config.yaml
n_head: 8
d_mlp: 704
rope_fraction: 1.0
qk_norm: true
attn_scale: 0.125
init_std_qkv: 0.0418
optimizer: "muon_variant"
decay_fraction: 0.701
final_lr_fraction: 0.1
batch_tokens: 32768
doc_mask: false
steps: 5256
MLP neurons of a small language model. Each row is named by its layer, matrix (gate and up: input weights) and neuron, and shows model dimensions 160-255. Each number is 128 + 32 x the weight over its row's rms, rounded and kept within 0 to 255. Numbers have three digits each. A neuron's up and down rows have the sign that makes its largest values positive.
A block is one neuron, or neurons of one layer that tend to fire together. Before each block is what it responds to, as a language model described it from the Wikipedia text at the highest values.

Responds to: Leading digits of numbers
L7.gate5:077122136122102126130170132104173167145088162154100143145167142131109069216095108082081117078079107173136123052038158133129118096063166094089117176153143104124095153169145178119102120112094110126134127130171155167156095169136155165145097174136117127127082110074146091162105133073103133150
L7.up5:107102148138134121085175130124163109085140127198084107128140106129107072157127072125126109113127154159109125089118094176164138059168144102144098075157134066196128147128112078078045140126116137143065129173125124127136134107101094153126115165130112093136080150097156114187098117084144088159
L7.gate54:092112142204194158125128149130155147060152160116074101113157110130150127150095129153128107100111186183121119058125132157139167129114083140134144108166114170136121090125122133139135122176157149143176116164133182070057073144112161113139104090125094102160089106069148186124137099174089126121
L7.up54:114131153158150145120109077139153098151116128097129084111122171145185132149130110115117119111107181125145207077138150129136157184141139075096123159110106100128112138127147121149123135072163163128139149109097125023178109151160168081107160143146136102070125091120114175097109191121113182106
L7.gate62:115101076122204166194065152125126133133099093140192204127090071125152149159139102108089106120154165190128155107120125094127135119104110089135134096090105119104167116186086207177138104109167140197078092107134142106099174110186090144062083137175119181084141187084137095082073110066100110143
L7.up62:138134115192116073063137138079156102162096124134211171161121164132132087170120117127118132149145102149137162156125086129185177102167111156116088137110158137094134115075145135139141126142147098154112106117164154059093047157140130165113143152138121104140078126123120122112065123109120077106
L7.gate77:110160150118083173131142118066134170126127061090117108155162075151138118181072120073098128112052094152157117147144126146134141074167179125130144119151171107155134175142127112165142111117144121080125106133148159099145177132149138149162142125126166185180141139153133117134135175130148169140
L7.up77:110097150167117145122096140102109109132087063126091133136102134131116061101129093118108074112129123167062200069110124138164144119125117112140143106164102157102104140161159208175123138101183153077113109168160151106134150146114164113093085149120138151105095186092070126110182163149185183138
L7.gate173:091128091173068131170116087137070205093141117142100180085119078174139106148199070100126114053120121143137065088145151154094194150138160154150169125134141150176165118132118127157131132141137209078091133153113157137120157173130131119148129119107044121151082137162116199139128136137148116077
L7.up173:164180183158116173136072203075144122167162148117155086181130134178136118149123094154148130084144152117182106151088136131143173115164114129085100135195206091113135088147115153114178140208122159173166103116090133111172159152173143104121128110092109136174133178135135119102112147188123129093
L7.gate188:174121110129146074144052149122118129122092152122054166176121096188120112152101093092089086110176168079156179140049114162140140135071114138110127157126146154123127143152072147087116154156140125064117160161145128152121092118134127132151152151085120126177121090150097107146146173090148164168
L7.up188:068119116094106126108135107155123068139142095106100145161130143143105075121087112084176134117122136160153091111207128153112067134127095174147094130216186102080176094141134158120135080174207166142123144117176126031132135062139103168142140125096049122108123105115130173156160116116211147174
L7.gate478:152098169100140135122119117074126153097148120144123139138158124159188145160216156121070110041165150126102133161148180174105136139085141143101137128123131142089102129152175165129139152131138077090081108104118155093149102138156150120186145102175136127178114082148164147161146162126094155126
L7.up478:172116097125106156112132106203066125135134142177124134199170115091108118175075080127068135140162125094128078139155110113119155068162075104109126106188140166114116131171115112136128100142155084169167106099179109087052159105104132092135124138152165188162113150126142122182166190146125122164
L7.gate601:064175148060142190164104105078164133104144150175125114110123136127188106190092147116126157099137117089178149071094132172131165072124144137159157120174129183124139118132075141076115158171075173135167121145084138151108139168166137107115080138138150129103131211148111114116091138154134182169
L7.up601:089090105114141147100113057101163128062129115145080104077140161140189118155124122091129141129083097095144115139093173144146132092140136131184104109117137129121174132087148101084153074136084175070171117155141152112162173098098177153112157194137143159101162155134107136093131127197224148161

Responds to: Pronouns and verbal function words
L7.gate141:093174120131151135181075123076127135144186114105114121083177145133081155140165113102109146128144148118176114107067161126118200137091142149122102046104133154148176119131219140118137174142090081103123165114108161112186105119159158115160168115170126142148139163230138123101193144128166143163
L7.up141:160181119126175171162131181144108081149128106152149159167127128106166169178125072141091171061121137036166187084068177108126152176104127069156103160135156152085075134145130162139188133106091165125132158133117129153180095114189109131042165094125119142127129145150099128099099145148175073147
L7.gate197:192131077115075117152129186151071114055115127146099124148085107057081145137071104099188103192090135095155162126158093106084137152105187162183130150100134165133117106125183118117122139128117148083108152224122190154157121109131162130151138113106148140168144125124124149167131093112161121140
L7.up197:148129080099154131130128140172146165146129119092149144112104147125120187122032132202113174079178131179142072128071195119096127169135152178162107087119154094135180117134116117121170130092107066157109173092146191119205112189120069123139102138103138135140125148162164101091171127130160151121
L7.gate215:141133131147133153113121134154108052201140114145117153114122112157119114181143126192164139206160126162137155173068115103111167069140178119176126117147119117065143146065129112128145131210188209096137145123084101181162146139173117130114092113172108181164136098081183135128158126127117178134
L7.up215:153151150092123125057161170121141144205103075083125123100080169122150132100143091129115148144108120145141183047069156132097185133123187157097164157129112173122146094129144189074149133168149107122094107169191101185128057193141099179125144117162113130179119116146109116157172218145126082165
L7.gate331:114149166129084102145125182125140039146157094082131122080091112186126160131142162136152135116138106072130152097131160146127165097119122126117138096220100163180120120144113108134087175177078128180142111109090114086171162110114112206116133118173202112134106135126173137075089153132160139171
L7.up331:143172098176143156139161084112082084126174110097151213115152118138118107094098111142140095101137129080146145114162119176134148153162126169116104144149111143150120079127144124093087151238106207144144092131099140146150146121124118194145145146145136083124085138124162186071121141133120146159
L7.gate462:126156154082158089137134109156061147142144137105076131126056112128088122106077152184145095138184088073159131124099051094104165112142147161177112105157103167136140165103116070096181127121102209136094117146116112112120113113143075124102132176140133118173125111151164070070153110151164133102
L7.up462:101076083112127169093124162119118136088066118040175165094135100153120175099184125127160148067138135066171096071122114123110167142116110123104172109198093085064116116065117108146163160149133117170086101176110122140147159195154134085125129139078103125068129134100161147123107107175134128140
L7.gate500:117160081109171156165129100121136073117118086074130172155130109140110145084098092137127168105061152118147129124138169149078125073137155130094130056179184143147154153140246079134167146123074090134101103159173141116147135132118147118151142113180103140091155090085147154156196171138140144228
L7.up500:129142161138126121100127159148140131076184156089074131107097133127099125178189134087060120070179174115101125224106112106102175091105125075100154110135092095110159127122156152099042092114139101126102160127159136120190088103169138177092151124149149141196072146159160206174183178137156118139
L7.gate592:149130131139125139166100197174099113128142089132131152131120165179136125115130103071143121132150131065160122138098116063057131175090112105151122115129124135056149146107140186130196101137192126129118083174103172144187113119077123133156171123173135136132158140152190145159146171147129135158
L7.up592:171199179092079142126109194142116113142114111099123130149099133160173139143093112088170108142165170103172144148149157073138151048131106043142136078204103147091157133130142152080184121143179119120107079191085169123123115165102082092136158124129062174150108185145181123153166167166135141153
L7.gate624:135092129110134131117104147118130146132134113125115141160109233183116180127129111094112134134183144125163237116170084117182148143142147134147120130152140165078116135146090158119173108127152148086100078207159133153098143116114108158170142149139133196182082072138166162125135140139117150141
L7.up624:112071018178163124146123185102100109054166095097052118150140127120123112111155105108178137103161146121117173143127146124173162195121169103115096145131142134147123083145121122043109094182077166148147088139145118065132147116165108199138121171130147117117132127074164146075166158106075109161

Responds to: Counts and word fragments
L3.gate171:174127144126127097054149082129121110102152090127136151128093085110115123167143135153094156119167116152146157105174110120136102165136124143141114180154122134119148142100137127175187122128129186096087111045141158182091136034091176169082127122100156147118090079123174136179146151085089120103
L3.up171:122143106125063102161149157120114136116189150077145120157112144159103115085149176100142093062142142143168090118060081113158144139137110157103140164152126105125134137094095140110081151120098133128116102088143112125144108082134121074062178110159115186208131081121039137143215168138060164032
L3.gate267:066119164156082175127136079110132069105158128108104147101088141149109152128113112114098162107106142202141109141028141130156147125085086118125126149105146138101131123124128166096082192105093171116077050086137106120126090095133148120113150085104125058137112165091143189100146114165079088173
L3.up267:157148106152130129114132100076110093144141110113183146138120093105095133114111151105107121081120162155150162143184152057163101064102147179153130157111175100161143128118132122106075141141141132167149123144128153172166216119113113109130113117116157101087129145194144167128128178115148175072
L3.gate276:123152101166100045108144149103104102104141199157086111140116120138133158101108141144092115146180153171144136120150185104086181063091055190132088088153111129184159193136121174126136143114138217143120119162059165182161126128115103112110174094122172134091125184175169202134121100104154142166
L3.up276:131193113128132112120141152108156141118120178072145118178072145086161146088134085089113144145181110161121169085120139086110185112045142166107102058157068171198124151079096184138114161118163167070085173127092140156130134102150096117125173077140135103138128175132118122087162094150160148115
L3.gate473:098150099182153093152141160118118161104109144128119124174088166145139125140116094147089168132050136162150125114126105108123158081078148137156160119123116119095209107153106159086110196106088188111051099114155132149155159114112117082129148076155164083158070147121147176136142148149118134149
L3.up473:097140166125093066118168142110054180067160172110108147165124165162125166111128151090110094131153144169126104116123129141155176074167155193141159131153145099173173157135167187117084162121115155127067097115085110161102171107076158129124173141156141196116112151136094154202125173127124163152

Responds to: Quoted speech and titles
L5.gate75:174190088148082144122142130102133171128085151119142118146110099109163121122110143143173149147151096103152125140098213118134212136115110071174140138130164104133200105145130116200159176134150158101105152128145174170211094177161116140157107107186122121148119125096114141117144203129099146174
L5.up75:103111120131142109126116201078068114104096088152102167172133081164044099172163163134179152115146204104149123122115155113208127147150175132119144131192122117114136090113149122124122151154162132137186079142091105151153129114102139190132144122118127139125150187147166160140194194091090104140
L5.gate264:185176133091167152115163186143103143139129162140106084142114159152128113101140111107111118156176149115151187177095166149074213102096145135134148113160136114089141118149150141125111146144150126117183142165106206162178061155122093140112097119120075166115128165159181115117119139152121161141
L5.up264:098176105130104097106118131180124155161095136078124112118155140164071113104101128122185161126146145058089069125074062164089165155195150115110170131140154123054119064116149121104207102150139114165106101092125131124131094192151112178138126079216122095126130199107168122097125114131111141130

Responds to: Main verb after subject
L7.gate6:149148158103098142186166118141123156123137161089178045180170177123124140202146146206149126129157122093216140107108153085099151151111133165172080124102168145070103159126095135110188157142123088056103119141141151088162080129141117181101126122135114157155106141106141153112156128096152057176
L7.up6:167137125138116090159140112161123085121168088124113100091084143118159155174189133175087145108146127099158115156098209092115193170170132117123144117138182068142137133132103116105167063131148117079177127111126165146152079103162124160117154232127061139125138131115156106138127100087096139144
L7.gate46:137145054082116091116117103175079158091083048130108143070100118115170117130163068127132102153080176146094095132096194113085140140136145139190143131125144196125182101151162127127099072194135109121086149127153129118148135066104176127120154181088133097178136161178162084104140128112082168131
L7.up46:176111112075120173122168119074178140133130070072173156115106109144177115131079068121111191149157111117094087153087090112121081146109143120124147077172118199131143126138184174134145158123127120176162109099129167086146139100055171161163090131200126177115169200174190147107126102126150117172
L7.gate108:116179169072138086092127161120108128151160118132093153128103169155128113134121159089135100205140117134144161154099098135158084098109134107140129111117135165092201172155179172120132169087177156155173138087108104079160074115110153165131137119131103147121197110148136108092128156115161091127
L7.up108:118122117086143112126167181159127088120129137114137116040101103134169108125167171157169077103185171183136157167142143093071129128075133107120180090145199135121164075104123136127131076147159113151078100122136099104136163122113081131128075085118077104149073161180170127107105142099069141135
L7.gate210:102146110079140095124174116124137130174121099169115138102110098155150093090092145082133102179126101128101108159067075128139112075130067153113168109062121123099179099104123108088071206098179108132144113140184066158126174129131183096162098129124099155160152159152107121139105105131130094126
L7.up210:145114121125085123108100102122114145101064152117133141104167136025083060146157138117135162117122122088100152103157131102140068068192144131116092143117146150140131092174166111084121092133111120095185124141057138095207161137132087177175062082123163109166029125123169158243130143101150121088
L7.gate294:145104071164158165168151149096147162134122095192086056105079174157135106078078126093092058223122174145149065161128085127092134125119148176146129132171161140107165138154108120106141112115190118163105160142140142119117070185103100123086148137132133119120151130150133150094143094152122120153
L7.up294:153158128115155159078050137114108203104141106118140106102089114104105089098107211115147103136154149144146138110117122153103176183090189126098105090123137116168101120166093140063094129187097146154140127125116116133176134128123180126111181143045152145114119094167139063128101144137150195092
L7.gate605:079096094070205036109113110147142158182126125073101159092118134170157046111148126121148090124139153118126106131127119129127125126070137112125180144125111141080123115090126144144126168148153152104130102131125141090140060164097126127081152190167101107168103112156156102159120132183151141109
L7.up605:106136134134136144151118167132212122126100164077134124098214109112140084107158164128135093110153143132081067075106161141127203091137130130173100143153127130079130127102167165166124149128137199097178147178139117096153202134166176163127061103164088120169141172114163136119142080133101090119
L7.gate644:130066087158112126139138144107097161106152136078142103145193142140132196181089128101138161118159135112111134096178165079102180122171158110087132158102111217139105074184164085151143094137149139124114126136171123124122117120115141175106135077213086134151110127138121153089122135193112118111
L7.up644:165088096153085141121127105097054125094133128110167123155091086139161100113161154119106123127108163092125158203067093152113149193105132179119149080125115146114151141122129162177108123107144134146122161103102137179234119153106148108144096161196051125174135118148165109126070165117143152151
L7.gate671:169151164113136131145155156076087126132113123095104112175079122147129120122124144116110087066117122183154146180126086193179128068072141097137106122146107167104127133072117180194132149145121078171130108116154138069111140083136153162143099138156124137118181127100133125152130098138095136172
L7.up671:180126085151146168083110146116125064111137155081089139124110133119130117085197164103117044107163171146100107154119143159138132131048135102100152139125128090096123091086151186200156087162132108109151104129096101076086163102144161172129137160112083143116134183126172128083165133144165151161

Responds to: Heading markers and quantities
L5.gate111:160177098099120162144152071058170143111118155152106114130138168089139143104105149109151136196135150108119146110157075142094105161139163128169095129102141157164187074090096100149086159104100142134121138119185136104123156147144145165174120121211127102154123214158103112094113137128119153138
L5.up111:103149113153085101152096032092107104160116115130124136130131206142163151146109149158140113122138091140093130079148167112185165186135111145159114115145188164082160191102125152106111137132118151138218120123148143146107100154163100139126118142107118125109118206135180088125088109111077112142
L5.gate321:150166197139120153099117123030128193090083178164066185143115124110122144124123133160137146160104104130147174085147175142052166156188134117168115100142117125109122144136137085124075118068097106107082111177156167075098132133171143119137104115187132101117074163133090098140120146160140175170
L5.up321:135143125131095066156129083103165065207088130133102123183155151130164140107170141130112134136104090123093118040129163106125090096116168148123149127102103118099195148109114158119106127147139127165136144131062153148168087146146120194107181128134114138144135186129022093188086106140121089156

Responds to: Copula after a subject
L5.gate71:047172137122179174187096160170160133080140132118107168110082105175084098149156113129037173149144093135132110148163105142061140122149181165141172114097168144121089136164129119098140128055142127119110104122102128111178177110079107119132121119117142102188124094121168167122207167127107194124
L5.up71:160165157139139186160107111138085171125204099122184135092115174140133132117121125098095175118146103087112093109069117173118164146109169110131141117081150049114157166153098070174160211078151126130103110114133093174123098160120168203172140105143185159159110131145155180056148126202122142146
L5.gate217:054128078156189123119143147159072067087130095110082125166153115111160071122191179120136156130115125203176159106098129123095134121128119152117189130094129149168135171138124092112089110133176046122182122155103118127122213162107122143132128171146066121179133141148149121121143198145086148164
L5.up217:140114137058136155137123165100138171103163144118158109151079160125120117112067105077111149060135156202127148103086114099139130200163033048115156106115127118134154139130145145164078191111141116097129118144099102102145140099124112144115161133134097083153131082209094117136092117182147125164

Responds to: Leading digit chunks
L7.gate91:137115121099153131074194140097120094156080111146096126163123071090101095126173156094128099091136138111144091120118130122173214101040128152163094163105111215165142150160133221152118148147109109178164136110155060109095092174098102196129106132097162094080138091102167181108147135128147091134
L7.up91:130161173161161111145174191101153110149094126130184121121123060134105056125158128163137142120108135183126090131115199143109196089100112166089136107094104122106230132109178189141156168082161107099137140112154139103151118108118141168113159051119136165081129107168139127113168127098139146133
L7.gate166:180175132141102132121122134133194128105157205143122183149148100152144193099104140108148146163134128150172179088139167186170129106081104149201138167087134152078188188133100155166144130142128174086174149075160185086108101126124145124177122104087131147136148150152125138109131149085163121196
L7.up166:074167084135122185105152208097133151162039181111086165103142132125150181091108059156112138134108077110088112082153115119107167118103126134169132140156148104141160153124154132154166119165140104131130115182179123102170109151132146185119116138083195089083127134203107137090103167131090099163
L7.gate214:067155185113149140137124203076163149174082184086126115195156124115083110125120093135123144137103175154144111137094127130130164140085107144100143108155164121167187148147085063167093141176100136132095149117143116132104130143141105162125170146134134138121106157168102186128151191117109189147
L7.up214:129090179105203198097159163175073138136050163124122134096087074153133077115124135107096167144182146164156146095113184127139108126035148102114157079138174139136194090150089151118126164159160165101132152102154112136142096132155154094151182159057163121141128143152123132161126174183135166151
L7.gate383:125108160148130160180140134130129182135080150135142136124115143162094095177111114114124052126088145180129152130075168091168199073169168119150177125128149143151125179185064193146110142144129148115118096142188114082112152138187109150126174070077134169148091134097131152089130200138128218115
L7.up383:124119134140154161122185112083100142119149150118107123121128165064177071185131103095091082067090133122148156125141138068156143106095136161105093104123080152107096199120109085132113163143149091125091121148133172097168152120125067139216154128134126087076122151100087149070095159142099123117
L7.gate488:146108120169127181102114130093168124189093154105089147152126110125080124120114114126121221144097193103109134134107120130088179132156128177205182150098136158122171143129146170175074120159104119141131150098117094083147111148117112110132105109128121102159126173128129152094148153145203148150
L7.up488:120154095150086108089127142171150117118140216136128116082153145124100139143091154119144123103133143140192100087094115201147143147087080065137132118082084069108165118070107198120146123126111140101128113124116128171164182124161146127112149144128112134125133143121058146111140159169175150095
L7.gate514:114174102111193148190139144136086128125133134111118186164182149087131070164152061123121089156137155125122120164117098144084154090092140073162185124130138131069161198099097123131180160137162087141157156099167169114153169078137148226145160148140137131131165138077195126136156175116102109174
L7.up514:106208188137138111139126128125166157130138164123094097118135131144164061170155067125125175163145155103131181177128145167095120126107120134181123089156142140085097161156107139105103110135176137120173129154108099119092118075110103139173178098146068174137127118098212157187146147062128122166
L7.gate656:085082173091179146097092084115165143105143151165136112188122169160126153110149110128063108067103082158201100116093113134135181064152165116159191193159075174158158116167133162136104104135097136126127173126099131074084173163129168150129127166171121146122093100085096214149139126156124121189
L7.up656:059166168136096096155117126144148139119161161127114124178119078112118101162188156111071082154162088062110125094136127114109155101138104165148176096150153127131121106149161159095123102129128129100117117154113172100105172136142138166167130132151105147186120125194144070105128188179153186133
L7.gate691:151101141170160131113142152126126094155129094136062134117133169135132149184156104150117169143113103152105138086077120084087145144164171131126123149149120177157164175130097144152098223144099135115132163177120136128143069171174099205131141155095129109126143124099168174189152211153114143150
L7.up691:134109130148170156134126195141159123137071128166127149125131176129150101129122137140126127086110115185122130176167140143084130148088149091199144177110134104165133102145146091157168155109140077119132108141140194143123116184077087136194134120098177114105126142101073135125045188142099145165

Responds to: Complementizer "that" after reporting verbs
L3.gate34:095172152095065165220104085132149192127111134065140096097226128137130122118128188096114132095145079157076099164109159136118159174147158128108150151113189083064141142078131165121107041153158090153148177086178143123140148107178137195146125168125168126154121154128139138137188155144133107145
L3.up34:103129130095120126117120230162110113143104138091182119089116084124086084134127162144179118129208099130108155133164123131104119141111159175203161112145145117051122145081140099131110082167106132092125150098159119083075133097063154091189151155111171123090159127130155094107198135140092138112
L3.gate239:083115155118109098196112110127162094219083142127159165064111160135096164086140110098160080122160094084112113140158143101139124162154113104114166142091125124132151168129112135125121171206085157130135197107109123116115177114164110147107119113132068121161187162093102136128154166069106136168
L3.up239:114190099142128111147144106114110190119093120121103164146134178122143132094080138064168105117047137130143131104169125139100167105068114146135110112091223138127105187143086095170184108143094161105102213137122129083113145106154111151159119151089139163079169125160092124150160162073094145148
L3.gate470:155155105135116145162059162118160195120147163141158129121144084141137140143103160111147091062152154150074148101133156084120110127168138113096090090092073158059149120131142136145086147087142081131128097133119176156165195112098091163123122063112161084146115125144113179148095126162159135171
L3.up470:151131089127116129097106163155142161113120197108121175147119082117128077062103144117163100026168118127106117122106103058142138127102179127104113068106176093061117119145119081128063142106109136133100124128142123156149091099096119114156138091164098115156127126160164149110151127168143110116
L3.gate548:098117079087172148122096119109164168116111084110083143070125106123124094123170102148116106093146172079047142144075169156104127125126176207148131068112158115127173112151191135143155133156129098152086174139097149092167203187127149140108139073144154160114091177178167114155083133054106111130
L3.up548:169122163142093102101129100163122136124078125122136150172104113142167127140082163132128131118103069141118094073159061134119132188136080055128142082123106111068081115066143090148117109139146158151126198123232175077132171070180085168155074150147081114131186161117168106157184104179111141106

Responds to: Superlatives and ordinals
L3.gate460:082129080129110097115164142131159141092117065141075154097090090100112121179125137126176110136130096082123177092116148125122197040182110131092157159179154157149056103174109148096141128145150139113080110146202078165101108186114145117146200146174148104080123134122190167121144124189117115155
L3.up460:145148174137096120075168155046140140109104109174102141218104089092096112142106167178111140149141167099147134153146146155096105126146150101123150167170100134101109104131099133086072120153218088142127075112126084138136078139133147104095132082072146140103115109093069074070138085138125140154
L3.gate498:106127099106157189142152098113109228113141130142171133139104061193119123148154131056167130094168140074153168178044134108116122088141068112131167111127115152107119149061121073160102127097077141167140123200153169087147117130212155094127094150138097105101136100117125086178084083104150151170
L3.up498:076114072160123145120110161125176111195105137088158129163120122174135140156169123100154145170173156090180124141094121118111147070150130090144124118120082163098086125070197053129110134095100119147144157170121175183110138128172170138115184127105149048123117154125131136177150137120103142152
L3.gate557:117125124064099141129154137107193131142136169091128107110060144125150092193131144139150162144123125158148159106121134118092179082105098167109145093080133154155163113113130182126102087140154190088079096164177100076118065073132181079082154153141087153128100197131123140136090158080096107145
L3.up557:156132176054071152144158093123114150116111099111136153086076124172146093105154159141121223120123116121175140175079150135114085111154055107122154113147127080193075117101116088081113085141169152165133128146138110071175141089150112162120124089111131147103151178098114062156124170118146155155
L3.gate607:032088094095118107108119182165153137137140166089129184137109135189125098143128107062095116083114092123137170168099171102118102138121153121108153150163123116100083145143098106169084108169124152115095098098205125159120102117099137188093129178128142114126113112125145150155093096098125115141
L3.up607:125157100181133124126102132105106155150111123145099111066132143082098162147163098088169219123162107132166123181118108158123180100172088116193126101096080092126094068127176128090172128105144147175179144128129143157111084134113073133155118123126151107169140047085151116141079149151138147119